From a checkpoint of a small transformer trained on Wikipedia.
Size: 8 heads of 64 (4 for keys and values), vocabulary 50257.
Architecture: RMSNorm before each block, learned and rotary positions, no biases in attention or MLP, untied embeddings, normalized queries and keys.
Training: a variant of Muon for these matrices, 4685 steps.
MLP neurons of a small language model. Each row is named by its layer, matrix (gate and up: input weights; down: output weights) and neuron, and shows model dimensions 48-175. Each number is 128 + 24 x the weight over its row's rms, rounded and kept within 0 to 255. Numbers have three digits each. A neuron's up and down rows have the sign that makes its largest values positive.
After each neuron's rows, "fires on" lists the tokens most often at its 100 highest values on Wikipedia text that the model never trained on.

L3.gate880:163117120133100108103117131134116097075112127085071073111121130119150146137138104100130149142158179125138098106137088080118143122114104108144149124167114134136078125163174108104106095119108171120139169153153143131168133134147110131067122117140123112131132114132129172127171150115129149116156152091099130116112120088155132139139123117143136125120099075120082137131126145126142144115132
L3.up880:118125117113104139130082126136151139085120115136145115132136116112124097137122125140138117111124181167120126114166088054108164115119133142119145155134150100133121114170137141114107100118098143109147156132109128142144117126143113145100136099117104121128100139142133158106150103172106128142126104118080144118119162111147111104156099139151108150109095116123114126114152150090183149079131
L3.down880:131149112099139114130147146154133099172112145138117128120112136147131170108130105128123137111128094092153164139115135199143136141159122114159095146127114145138118144100174123137147170106129109155105099144138126136097122140123140109122121156145165146115094152129146103137109164110089140129120132155194108135116118160122144137137176119140130107157162126105131157147117115136099118142127
fires on: " ", " –", ")", " |", " (", " place"

L2.gate381:120112107127128197139125106121159090124157104142104132127150124110137146138113138132167122165132109086146157104151134133094147134124171157113123144151131126141150142073097109130168125114147138146135136118083078112123127140116115114135121125129127146098145132132108115141114140119153132110116193179147143140107138163124115137154092135123192151132110140116116130163142052133097080123137
L2.up381:102152115141091134115140114133131099122115120119135150112102147172115114086083165130086136112129145125116092091111154132164127102099141132191146122154114124103151155169133103107115123153134136102091138102142117173173114150164109089091099142117111120135106101133104093155144134161088099151179093091072137075163083087145146096127092117182123149126146125138147121083124138132130112142113
L2.down381:083113088111146208160120086149160100114155120125111163118138158110128146103097135133133138142151092096140121122159126127109151139117150159131133114136134110140166143093129147115148100122156114129142149113124110097130141148130118094130119139149144182115130153107120094152132154101169126112116187122114132161123118152118123123146121145141204132108133131154138100115145065106118071115132
fires on: " \"", " '", " than", " [", "["

L8.gate1312:108108140104102108096124160103125143064149141101181180107128151155149142143099102141152133150126141129142153106162161145124094135151095106135127122121137157125128131108111111126141133157153078160110146134120181102118160162147099136176129100094103101079121122156161113165108137083126115129117112137112149164092158112083114143097124142145116177148132098120147153149146141146122127134115
L8.up1312:148143101134133169162162144122096142102113074135142142138149114176131117124142177117104170121127124140116135157140111095156119174128133130115127103100122108125128136160149137102146142117134116147097128116099099130136142160156148133070139088149132112157170117175126109163157122124123136111129149151139157127117140095114142138149135130086156152101133155132094143147125150124114068081119
L8.down1312:157138154123133146148141178102122163163104129132135151138116133148161167156124124157117146152145151118126112158129053109130149133107112125119142104134127108127143125132134119163115124110111161111104144123098136144094165127130149115155135123127141110170134110139177142133136146111107109145140091085094151124140108179150118110105138147116156114153112123117140144133091141116158132112094
fires on: " ", " |", " (", "0"

L2.gate1001:118113110069142137134117090098087138150141161126125144169105102100135129126093115111162099080085139160160129129096116120126109125167078087156156090124152125126150112151130111097100126084094138108122121141120155130151099185161105174110168113109144131152140172111133094123162149138061135104146148104127113156134114128112121089133129179100128118107109121140170095129159143127181158143096
L2.up1001:151112101078146155146103111091080114151092126129126133148084101128136132126073162132156139129107131114137166110152109107105120153172133114147166129131129142138182140144130112112072114150134117137129120148119136165152126154140072178137116083095154146136139151110138125108152114098137083089111166092122124165124145140096148122126187197092137145153134173183166108121125109115145126126119
L2.down1001:114148130137122117106141167159165158112194140118128126099160136139143095171167083119105090095146134092130107168117154149131122081116114156099100132130111131142097136128112131137145137097108112131124126125112122089134096132138163073127140185135165086120096113158091107134107120102113138184141068160140142107137123153133092127135068051140110113105132107094101138111110140135131125129135
fires on: ";", ",", ".", "ves"

L8.gate898:097102151127146161110135103145098134140094119101094166090151140121166127149108125087116133116147112139112132119151085132121105131143186132108155076091126099132162139116097072115121116153091106086119110132111129099154114146111169138161085163151070111119136113135088138098097137147123122148131126131124138163156122130142150152146119133088149137142175120178139135130117148122132114137120
L8.up898:132137128141146108120112124108139123136158128151143075148130141143128094135155164104124065161112158115130120113108140122110129140108135117164129136120121131142114107159176139165154124109158112135141132134078058146077125154126176157124136129146143139113151149094130075157121148123143131085118174119069105131109156095108135138126139155115157105123169148129081196170097133137152154154113
L8.down898:119116107118106080168145110100163104123161163150133167141129128170118122102135112140132153142134136130140102100147128118145140099142151111124145195108126123116131181103160146133112148120148150117143100104135105126129165144081127085096156133090113085150150157095132108131087148134116134145152081138157165123146112176122154114128135151128123073121108144110146124126116114103113141089109
fires on: " ", "4", " |", "5", "6", "7"

L2.gate1461:144179122111186133129148106099119114108143151102121105207125165153122150124136133135147122101098166095148161114125143119124171132179090133180141133121095113093123116142101118158121133188151086166128135176135125119127159105131108123164125106143147110108138088157152076137132125140119122131124105121096114153118168138123124114118121148117171144106090158128140120134114137125143125077105
L2.up1461:099149129137091082107130104142128167080148138122128143093128091120147144156109173119127104134118090141111154163164109136125107123059145176113125152148167121108094145151120161151082133119107138127144130113125128103094126135081138156100110150093091124137099117147106147137111110142138147129115121153137125102104111155114138112152150133135079180130178084131135181095143128083135134132105
L2.down1461:124190136133175136141153118102098125088162119122145107177120164110132182101101119153155144136105164115115146131135143116100160117150098140228159108134110108109143129160117128139117163124141091170130141153131134132125149110137110117130116117160164089107140099161167086110122122154105121140145105116130114163151161135129112144141131134095186174120107129134121100126113127126156146102104
fires on: "\n", ")\n", " University"

L2.gate1436:086124147124150075104101102144145141164117151127114112136095098124110105104184142130163149072086162127148155123187136110140118155129167158139119113180116135111149141148174127147096119137155170132120126179119106170115134075131124113124124083124166135136094140105125093162122145117099148116133106113109088118114078133115125099150126125162078118131146145138125143126132126170134124073091
L2.up1436:091111130109108150117126124125152122160097117096122091121152175168119157106121130113182101116103133154139096142142151127117099104140166126140128113111087082155119112108152101158152177138164160154102120131117095124166107116130122100135139157134185146157130120146150104105089134133147135095126080140164117128126112143098137082122132149144155124157128135125097131179119122130148119187135
L2.down1436:105155123144128110113133129114120128127122146126132082089103102155131096153175153085160149132150174134132157109141114129163084170108148139112132151108129058094134118166139134119067111117117156154110103143084100160139098090162096088114093112117165142118114106119149149090139099140153162118150094095095121161109139131111086135117146128122118136148113108111119124104130138138124133090129
fires on: ";"

L8.gate472:140121124144125198111135115108134136117121125139089125153110109124176152123115091196116158126133070108141164119137111103161110113166133129147129120159156114144076142119133124160154137136151138124131114165120132109141140108129127129128088116125106117138135109139116170097131153138135172079121106097161139112084118111135137081116168120109118098085098143107133094118114115156151098121143
L8.up472:167127115117097115142085139145109114136102124121141110134131069155148181138138174089151109116137108135158120162159092130149098123196140133169144107129118139095115134132121134109128151158142157146135099172124087165112118123131150131179088155112142124152093131091134107132133092164160112121128175151096171095171111103110102129163089139117152125121100117157101164094107135119072146181108
L8.down472:099093168111147101068159130122137115185138080117109107143088117139159075123126088139121144137093148106090125139127157126135121136101137118157121167115125091115174126152122113109151093137145102086151130121102162111082124112132114171127154165154092138136150133122106093158113103128123115134103068134175129121092154149155095171170110143137143113093153077144189132097159156124127112114123
fires on: " ", " to", " the"

L8.gate10:106085118134088133086137121142117152105099152098148134073117102140118119146106119140139161145141082127105160124152148094190104152170123121146175111161117129121094141141132075124146120128111120135130112141158085135094127123135133136128120102130176153093154109139129141120069097115113112154145122150143154120109146123137180145112126109121062123085113118058125153130127151109164157133085
L8.up10:133132115121117086137116126122128122083163138120150098163150129118155146153145114139101123111157126147127114137119173107117075142125119132167134122144137154092136141143150143098150115111127133122127134133138158113120115116109144138124126151109151167131098135078130114149122132151114093172098140121109141097094121121108129113122110158085083133115119156121123139123083107116129167115150
L8.down10:106135176127141127142136153091092118172112103135103161100174169117144108122159139193113108121123118142118149124138118166078154123105147120141168095097181118127122098112076148147116157117146155128089144123104094094115138163155122128134122135116123150131113094105121139156147102154105137094098097116113112115149123127120151135137160133103206121151146141115135139148133151157111070094117
fires on: " his", " and", " its", " to", " from", "'s"

L2.gate1138:150105119104160115126146169095128125128124146093096136137107153092133088129123099183145142116123136151179129182137103126083105074147120091098158137167136142116129128118095115143122164149146104167125117134132159106129095179141126157057146163126143144138144119121145150074098124156162131125123124091084179118101167092130140145134153143167121137145180159098142106138173121163134104131131
L2.up1138:145129105081151123160150131102116117137144159072088122116138131127127126160108111169138153088130184139155108163166095102122125079147124055104141122149127132133142141125143120125148135140129134142138129133120155101139092162166101158093112111160134189161163097116138150036121129147149135118123141111107164118120135136126145133131160111152076112133158170114080098166161112143149116160106
L2.down1138:119136136172078161110098092184134140135113132150150138124161113159132158106134166066111116133128120137085134112113142120160165160101126157155101126091123098140128117119161142112139111081114156093111136112137098139129150095129147118171118099131096125122110116134135110189139118102096135124133146133172110099135088133156140095125135117094110112092078090167121154109068114108109126112131
fires on: ".", "}}", "ure", " removed"

L2.gate1223:176164147136112158105139095101085190120108144111091124092109103161117136147116107101138123121140102116122105161143082145151124090129125137091112076108131140153116149107145163106142147116148112153134131135126112094126162129083169125116122126161049151162120178131132096101140112122148129140176099164103180112093123099131150119155151175127137124182126110129159161123111114143123111169142
L2.up1223:104136109134118114130145089093060113114093110107095109134132114135114118116111125138089097102114138101123126172135125143132083128124101132093112074100139130154137145122120161089122113105152088124116131129104149110140155074123112150091112133162101127156078140088130107128116130135126139088149089175097146125122145112118119112112158171133136131159128072112157131134060133131129116135132
L2.down1223:092123133135122115130152117113079100102086106104121130155145146100138115100100152144111113106133154147160155125100193165130113127127122152110138117135134119160160145128131169117107109107122137114145133137129164136099068101139076127113122148106141118127125130093143154175105078139108120072101138148147114104141115105120105113098116115142142152097133090102125111129113111108131149104125
fires on: " death", " fire", " loss", " Result", " Death", " Score"

L3.gate320:117149124087123135137145112129142119142132135090115159114174130174122110162122117141140099136118135150134153119088110134136142131086110138119148149134133115177121090058118171177159090108116146141092099109136130112140130099139117101112105135134065118087109169172103134111123147102116133116124143134121068131143170101116153098132123118120133095132132121173157091095092107144112123118122
L3.up320:118157133132133110166126126122145153118164115130117137149179132141056121142145085135109107123133158183113150104098075135131124153118116118130141137107138088158138121135144130130147101141123158168162088116143094126142113113110121110148129119102092159176112124115123114123128203096159157161121158176093140150141143136132145160106163156149098087191139097195163150067129094154126124144115
L3.down320:153145108164140137141092159140151122120130108157145154144126143080090101072123163145109109096124162166153107140128088141138103123155107121160136108128175084122122142196162141088098104138131139143144112115134100139149134143073156113129139110074107133161160115103166110109136162119154127150166140178125165135117158148150153158112162112155105116142129141086112174123154088114135156122099
fires on: ".", " ", "(s", " most", "or", " Wie"

L2.gate1556:144115152079170090096125117154131122079096105125141154148127130120130122089170111170073186127144121112140131132170135115143110179138130123163124112136127099145111083124093121139132135129115074080097132147153098146128175108160132103119124104121133110126134110155148114136118142107140165145159123104153117137123060166081145140117126126118119118123155126132131118123128130118137125157197
L2.up1556:142143129097143111094125112115107159131107119133125158134100120137127127067148076169074145124133119152169126135161143118141138190119127132117123114099084081140096087095126111141148106173123104077127134144129106156142169123130122097081145107121121123122121125144123118171123151112130123108158150131115105151111075147144154118105123132147138131156153129174141128116150124123119126139203
L2.down1556:101152072143103130149130137155113119158123129126155155152129146132116151149123104119143117121140138147131153136180186120130134142116077151130138123120127081097129128131200110143112064151134118136131143148137133141150114114110141128109131141088103130100118119132098127166111119153124145074141155148141125090111117134143134137081089110136165132120137147172141139180139111121133099090155
fires on: " -", "-", "=", "—", "–"

L8.gate211:122117127131136112128124109146151137121152125163166087129121137088161160202095131129180112143139149106103084094141132132145129146112139138103115145141088107147134141113126128163135086128153146176096129132102132147108152141074143127135123169130148104150154141138123105097155112071107116096144125101111162102119143167064148119139174147109129109120135154116141114165139106084105107126099
L8.up211:142103130154121128099120114111171133131158129135189143135126090105160158175112119097118135139142143120107096047139107113180133114123159140139120142154095146107143129121134119126134105124121162133106103121143133138095147113086116143130112166117119102163147148127085075100125099122087122130140122121109166117087153130073115133138171125128125145152148114112126131127112127095139111136106
L8.down211:165164126117172106090130095130147111177105134141124101110095144109090136117146082132137100146127120175164113094106119135101117146130109115105157163113096126110142096121111082129148139153144146083140151117084132128125082135123145108124118122112152139083160139115159127167115128116116134106136148109120177139136135119112122119114155157122127145154142128143099124113166134126071106158142
fires on: " |", " as", ",", ".", " a"

L2.gate1016:132116158169154145163158091129158125130100116114121151119096078105095105127134106125118160151076139115092089139132119111136196148131140115141106130057104143133116152149122137145150087135105103122099148129133121107130119152159190125120146106106145147132159108158113078175106086133140115105126123112157068143150124144104104106122086114172120077132100116125137144120145110110144150162095
L2.up1016:136110152135126123195119123141119115096096114127149137118132110089096082144148118135130136182088146103152123130149128151093172139128114098161109107123118112132134151133125126148133112146109121096108129120077113096109126122153168117124138156118126153160159101153119146160122153143149124102106131124167088150153147156123101130094100123132117072117123122112150152120134100125181121168110
L2.down1016:126108110126126140140111161151100152095123138151126122121136119124159123140134110147122132154118125078180118112135119149117145142131083116163130101162131087145150101104130117129147160152140150127079081078091128102120111085138059123161116174121125078133141114126089152160117148137138145095122152159171102135174143177148107154125112103118132117099119097095156129179098148125127104151126
fires on: " animator", " species", " actor", " roles", " cast", " actress"

L8.gate832:086147138112128115138130167152131127128114093142131186140138122115108136115122148139120155120160113120126175111142160132132143132142188115144134098138135164132181141121138094113126101114143100114096144116125126130121143156153155127161173102129102088114113146166155178165153126124155112140142177113140111112170126131139139121112148156104163138117154144135118129157084140125123104157099
L8.up832:137161107129145080132175107148135129135098106149138149118135128110116147119152136141084179144148117124130134115147143134132163141121189131167134124120095118115138078095144148121134061109157126123117148077136115145124137123116138119130137094176154125141178116156125103177123150122092140123117143141127111140144120133073137154112130121074144132124137113151108094159099107180100109171154
L8.down832:158144123114149123100081109110161126123114112088152116143121124152126121079120165141106090129117163100118123123107135160156137146132126126160162144122114115120148161101088140104144115119141126170130153153192115135088139120137133129128155145141152150128179108112132137130125128099106115100100142123143117167169153181143157104143177134138092158122101117127132141108171184163099133139116
fires on: " |", " the", " very"

L2.gate1570:092123083151108166094113141115113131138146145117100140130112101165101121127126124131133101165103114074096137100093128171122114129147114158148137105122113108118088126125131129137123120120124189100158056128146157134106150123118112167141112110132142089099130120161073078133136137090120138108158138168118116130132136171121113155151147097115143191157152132136093170141133153117116163112115
L2.up1570:176113134136135124109120082122103119096169094108130170066134145152137116170092145123108101178088122110123169146134063124137085117123079140150105166119132073146111132118103152112117136094079108185129136081124122088126171125135145095126083142133108087162119163125144175112133107138107118106144162165135149110121156150074106161126161136128091145174131128112106117118129105120120121121119
L2.down1570:155147122148135097125162134119126129089124113156110116112148125103159080160126112135127152109123152172106141143167139128157159154126161105119100098072188130146155149143130148118142145128130136126142152106147102150119103146167133107133105174119131113142089128105143174114136123104141140096095088111151060143108113099138121102145118096085123083143151113144162126131124101110127129154139
fires on: "-", " |\n", "==", ")\n\n", "\n\n", "\n"

L3.gate866:125128111108122154106159143137158147108106145109140148125157098172131132101107079175122116104152148115166160090108132151141136130109131125147147160112155136149124088079138123165142100092107068163110119129146104098164149126151078147149142138105078194133183129144172126117092111117109077153110134157154106125135127132146119170139133108091116135138148147149129112134133145119135108172136
L3.up866:127098133120169127144144103103133128159152136102092202132150135133125105143134139139149149150120146132146108155133124136114134083116131104129124103142083117140165198144125121122141174163109106182138123160115145112126126148159106128103085114117127122229065116106101129113153150103115139140169119122130118117097136152130078088102147160086113128139129122119140144155128125117097133116104
L3.down866:118087147120151133146143107169127087125109115149112101115174127096141132095159124134116117129146167094144101122117146140144135165122140143126106160127102102159099121153084161128138106136119122127118117093104116075161130112134139127176079105142106138161135170134150143167148113102111119098097096135123111087113118137160142127114148122125115114125106125139156126127127118152118146163156
fires on: "."

L8.gate748:115109146143141157118153146147119129134093070123125142138127164153121100135125170146072167103123105102120133136092120167139129140118157129122120150145135127103112093136103106092152079100129117071105135123114128142153167129154145154117117101120086126086057163117156122087141119133131153145132145103135139133108138075123128147137119101092133118136166146134132115099162128115114140088127
L8.up748:169152136161150147081160104126141100109133082142097176133111109126148168117132125133123136133117132125072127128129153110140105144155146107157152108122143120119102129111160129133175121102123110157147113140132132133177143137068122125129120119107121111128131166122172106123125143135135168135146127121131096136122090187120077160118112168110150115162108129157129101126179133123115083124147
L8.down748:140143092106083110160112104137153123150096100126131120143136124119103070133080152142101115146165112124159122090077107158151133118165137121142119156100117120123096129158124104131124138150144106154102117154113180144131133149109121151140116117098154170156138115123166124092119098093160065139120108148097111133119142124122153155151155142149121095132100145081104164141117110117154143180131
fires on: " the", "'s", " his", " The", " her", " His"

L8.gate72:136127114132124108101129126144121130166182074112137140124155089136123153059105101108165118113143108176166114113174159198176115150115169134134151113125126137104139145115172120103114123130117091130132158120127098126113148130109125164158114120143107094155156129093133134128129113133133154137150150118119142160144089120164130124135105158059117067156108162132081157138153143103091094117086
L8.up72:101146128133113151154118136134129160077132130155155123140152123090130150135096124126114123093126128105171151112162151139140169143180142106118106116108128152154150105109125131129159125099136157150115123136157141167124102134082160155115102097114151150133171148122133116097138122123124105166145140133114097179036111138109117132131131103121161111122114133170080154108141116176101118131111
L8.down72:149092115132122149144152135186133128140162080150118121129137110144156123120154108145141139117156137139156098123145152118162120151156152121108134124131178119144097088101122160088132123132092147121112098142101141122199156134092113127150130122148146129145109163090105137133102121084061150112140136151151117128185140189177110123095105167124115106135124084126114091116140126134129142129137
fires on: " the", " for", " to", "8", "7"

L2.gate1662:141098160128124095140115105117163142072123093114130146145095106139112137116134144191090082091092139086128125170114150110167133133145112114116156120148085150135136111121129160115113083148135088129146128093110164139161104113106117134128121132120146140100101113110142095160149114120148128081147128152097137109129157148114137122140154160143107161115080131109157180119138113161158106128122
L2.up1662:141117136118113093169141133107157150091141104098138131132093121136126153127120151204071126094093129066121135169116137101169124142141121112136141136138106138123129118118144141113124095192145121137142128104093141153154105117086122135147119134144146147124089142113163091137137148108139157111141141173107129108129143130115158131125133176140081169100074144083157159150115139157154108117105
L2.down1662:123173112106112087132146140128181141149137114129168133108159093134106167115125139150086102126123128090121126121112139069144126140157098093142108113138133169093147133105107125128173113187107103154145119114113122132140150138103123120141138124122146160107097127164163131126156135109125136127108120155101105103124105111113156117122151160176099145112046115077107148136123105121136107149084
fires on: " Dr", " Br", " Gr", " Sr", "fr"

L3.gate370:150163136106123155140116148067097140133134142150148103119122139191179132152111123101113139131072146156066151132051187096134131109137122090150129105125092120098174149152141129116151119117171159149126146120131118135087135135130148152124103163136129109150176097098121108105129133111129156113149120136112145120108151112122091103143105168074114138147119130108153137161138183132108143110122
L3.up370:121140101164116128148122159086147120135127152162139127103145112146145103165107128093149156124123147144112140120122099112133119128123135109173099129132132126118089156120166136125163107116151127108141140136144132123135130166115144124143107126125143124124179143130154102125149127134097128130148140147134148102132131119128129132131090159097095124160150147098130106128141153119118115113107
L3.down370:107122120152160102151123090146116124097101143093090162110122091080098104113150121185142172132153128130166121109147153105119133142110124111149143118093096103138114142119116147160105129153120125061111161148138134126171137145153118084082089132124133126090127124137148135135117110158116122117117139125115097113118083158102134154114113126147141122143142095157111126157125118141147135115159
fires on: ")", ",", ";", " ", "."

L2.gate699:138130110150111129132065123151109120130140111135113088114079149155106100122115135153119147141102179099165120103116134112146110110130145093121152127106184133129133108127150130152096115096113119140124129132119122169136150150156135150125138132149136179157112135168148110143150103102120135108117124130084101141126098155114169068121092133132149137061104174070125134144125158127139119187122
L2.up699:132140125091129144105104139146115117142141112131123105136103160164125112084134120127156130138103173130169128121122119098151121113146118131164123129110169123121130116135169125159102161089127149122142142139118083180155166152125133172095121131125140161139127156118156131116149117094133145073096132125124127107138142166118163050096112118128102146108116157120119098116099138106148140179164
L2.down699:107121163120162152129194123096162160086123149130116111136135099118154152134139121123130106110157089135099155154124123171163166140106121130134123144159100132147118148140103135125125131145107090114120130149124169062121092131139112069122125115106129063134123133117131156139091167144129114172111129144168164112106126076117120167116159108129122115172142116173116130102131106097097149060142
fires on: "\"", ")", ";"

L3.gate1054:107143108110162115150116113120141156094116144173151101133098107128123128087148133118120136153133129103122106139142093119144110137112149134137151134099142093116167117144117177116121129126112105110133161120129140083149132144150131151160184118107136181147131157108171150136175141118158122135130142142091099119110139166135137106127151090140149102106135132053141130161152124133125130142130
L3.up1054:109114140120133079156059157083164127160130138148120138132087110125090128111115156127195123130101112143136108142168138120134090151126132126107147141139109148144149141146169126098132128125157127138164171135125136114130098134128093153126142103132142120123115156126158098135126155116106129152155111131153133071113114139169121116110141106112116150141125156092155116134114120126121181142115
L3.down1054:135109098114128146127107172140143105161132135157131187102167161144138095140121112145141148073100151138147160139133147150122081092132108137136108121105132186136117132161179093151137153124151134144131128102092142181102137120127114121095129152159123083113108104149094119138147119143129113126121122129154151134159115105142084141118139064125145128141157099173117175106131139119119130122118
fires on: " ", "199", ")", "200"

L2.gate1114:139095137134126171128147172156145154101117142136106104119110139137131166119116087138138134142098137109151105105111127133191091147131137135110137123135101129149112080179167098138117155136130157112118157100085131147147168126149110153103129147125134139073124117124154165129126137138124133094144156133103138131110161117137112206152123111156123137120123134123104104190129126130091105111145
L2.up1114:143120158092115124121118126159142152141095148119100092124136114119148145094100118108129138150093156096132096115115114116127130126132155161131115122163118098174100130128138107150107117129136121143153118104097122166197154131166123117141122116122140127114100116072078148100126121141137156124142125121122116153117105114124121121169142125117151128132094126077160092151146118170122129100122
L2.down1114:123135135143124082093123168141125135132151119158141159151086129097135090135130133150121158096154085128127133127121144179129111137140151064115166142114128133083143132138085155122143100137117140143143118149149134071131068098109129118133124146143112107164124104154137134156154113112126125139114150156152135110153130155131134141104088130124130101127160119205111157112094110112106088134118
fires on: "\"", ")", " Legion"

L2.gate413:115124089092128166122094141140119089138113152134119127156098082131148101129154111090072119111151155199131116144173112151170108164127148105128122076121117106142133058125111127144140165122111132135125142171103092077132103157121137123121160148131186076139149163132114154167097153108115130106158133080113131128145115131147154168079113169151122113103112115122134123104158130136119139117189
L2.up413:093123170095112084120124104138088122090125086147159110149122107124094133100141166140090137123154129110147113163144141119163073110151109126072123106109130150141101133126100158116113109144102108094132146151091114128117125133142126125095115154155152118112149093131098183151101146131163132106113166126175144139107112132110143140187092151067123125086099156182143111121126096158113137102154
L2.down413:112160107116099117117101140153137117115126130115128108195118113132118098121150121109105123100152148176092149151165111166194122166122132147087162087109139110125120101144123112162094122104126127130141099155069099104133127163125154134131152142139182121126115128110130152136131137122156142083124133075106115074131120110176126138099088165115114129132113139141119150154174120114110116085153
fires on: "-", "+", "–", "/"

L3.gate685:060088132110154171133187100172123116170132113107083141133144191113136147131116135148131128137142069168144122133093096101131139124137110151117106115087114161140153148087086101144135103119160090145098105142118094140146115125112112132137136121122073154153114146099148132126149130098133117110108130113168113112136154143087107088134122128066127142132141094154102151095122157133088162141160
L3.up685:058108139125145114115143097108160129140148122126137142124125108123107166139127139183133148158124100127177121152130104119134150130172124151124114109124128152133113150142108143171158140144114129141132105174067135138145126144119151141147138144144103118129111126136141162110123093099144091127107138141167125108107151136118152119099138097069082149137168161142119135104127161116057154113148
L3.down685:114155128142087176133127133127153134128136148152129097157121161084145125098126116111110172098126101154154113126147143142123085128093077085119146153152135103119117121137147157127034151129130129130136091115120111143120117135158129142120143166142123109148105104133129133131138153124133138169127104135129158116160118119127106162145112167137135125117123115061173118140117104168148155104139
fires on: ".", "4", "6", "5"

L2.gate558:115137093159153098109155138156132103152093139140121133102155094146137164136100189134113127124085134103152165149139109136139169149156145149145127115121125125120165146126114119148125177147090147142151097075145145143175139128116165129150154157151119171130123146135141155129150149100136158107170137149103140145108112156157119135105130152184119164152098120082134145127126096107170114151097
L2.up558:156131135127133084143120122126145175100147142094166135141165099132094143105088111151126127108116144119133113142131165122144129102161113087119103152133109109126150109137121143148122115191165100144152135163117133158190107112085078143124130127144120160145155083137162160136150126109143128125112126140127118104166106131140097095165066175124106132104075145101137129129125139158142087081110
L2.down558:106127147142130072164127082107144122123142149134192134111170134113108148132099123182125099118118118103116130155129132155146115137172093136160139107140148101098138109137139124122124117140129145124139116118159138181155131112099112154116135161126113147151147080171140136108146103115140081081160148137106121120169122137127125118159112138119136130129082142115143133114130121153164078104158
fires on: " Dr", " Br", " Sr", " Gr", " Tr"

L3.gate1135:172127153147113071119141056155155117142122108114127105107144107125132133113119146161082160151148121082123126136119143129142141144096132121135110138106152129188109118120134104160154129105095119133200129111106124134123130115133113140105122167153102162118120134100154127105155133154052137144116149140135155150126139124094124147177197145147162095103124114084133106132140154160080117109111
L3.up1135:161123165170079093129164033173132156126117112130127138108136098091126126148133155173109154149168100077137134155167160167145122142145124132148095139082163115162129142124123096151148121120095133113156130143056145132132109118167130121111121157147104140116128127125131143117155112119087132138091170138151121155127146136090118164189146134126166121123146105061171113124128125133087121104126
L3.down1135:117106109104170135131111185157143132141140156096142092139148122122130106111175106095164158148119151143127120101123121172098106110118119145127153161145143146106144110160122123118143148159173124132108106097130152144122141122114108139135147110158134115127112095128136121158113116110137086116108116210133115089171117102146139142077111130093122102129087148151131148148132142121132109137121
fires on: ")", ".", ",", "a", " ("

L3.gate397:171110115132098114150106096180144134135118134126112125108124108091136176154121094118133139102132133147113094121117139121134138139127162159153090134111092141157103116199131107111163155140154184133125106148100152123135130103123127124120135116141114118136089102124160124179099124106114114119157088121123105119162136110108121115109104165136120118105099098107157154133112130141140129143129
L3.up397:140085160128141124145159124162115091136140098143125095095117131103096146158176091143083115068178163123136126183166106161116090161103091129116112128085103146173162143155105138138170142119143150140151111111122134130133167093119113147134154126130121113123104112110144125151106138119147059121131115098133100141154126136166107123156153160136113127066153100144129146104108117133103162135161
L3.down397:148119111090145159121127115109086122125109109149157112095125143112108126135131069137099089126153142135112106118138148153145100156096115120141103123137109187126134146123152170089138106140161163142129124119108121087117103101109154082102141145147154117107109168114151135130096120141165084127133070164141118097146155103161122092135118141132103155116135132116135137105103140119103114103124
fires on: " death", " life", " end", " loss", " birth", " murder"

L3.gate1184:138139124138116100130158103099092109131167120150173128167132091100068130124076156079151133118166169128101146141103126147118173100159133110143079141173123116133122149129133124086105151095118142193157142131149150134090141125148149116123113149151130101113078154141160075103105142163153130121121138102147133125105115144165063112138143149158121115153152147120139097143132144124102107155125
L3.up1184:082130074124079106110124113099083122138124163108107137148136104177135141126167117126079097173155100124119113159152121109128126125136121141111151142165100117111079127152142129118087103122090133124100158156100127125113147156134093142087106155146130105113133117141157126100162102176153151116145128117098099141090140090120107105139134119119054145108104131118088169121189104131183160119132
L3.down1184:134165142101123133157166102087119109123154140143148118175114109119085154107117162132130116109142184146124157147121121141102135126155143131162084107123122121143121140160093117110058157099112162165134154135122130110128181163127164144140135150130142134113091119117153124154128150117142146113102122111154119134132144144162099127153124148148134136138185148117101136134115149128116088184133
fires on: "\n", " |\n", ")\n"

L2.gate1205:126175157113090138109147129150108122122131113128092140121166148130107133133120162169117153134134160141160129107125144130143162139161148107212124129127124115131108090149133126133122130118131138144136174132113125123125138146121146134072118123103149134088174140136147116106105114101135129144117146106136123079103077151147160119140090145171156139139138102113093120155163076126177107165149
L2.up1205:070090121163122120114117115146103110106127092126133109123086166129127096123123129152091101129115122122112106120106160148119168136104149129139089147126158141103123149115135109101140122133131150140139128180133132129148097149111154131129098170115117105137110140125149133188121135145119120163156148092109163134108064131134113081136138126184137120105170136142150149104142105117132066118158
L2.down1205:106132141122118168163133116153117140111141129115118136118127149141096129128115155155143135162152138166158118143137115083142145119168077105220120158108121120123116109129150116100137100111108128136117179131071143117168182154134148124092101153105143129121157139154159120128125166112135094103141142115146135106119088132120100137149099145152147120144135116125112084142143097134125098133150
fires on: " \"", " '", "[", " “", "===="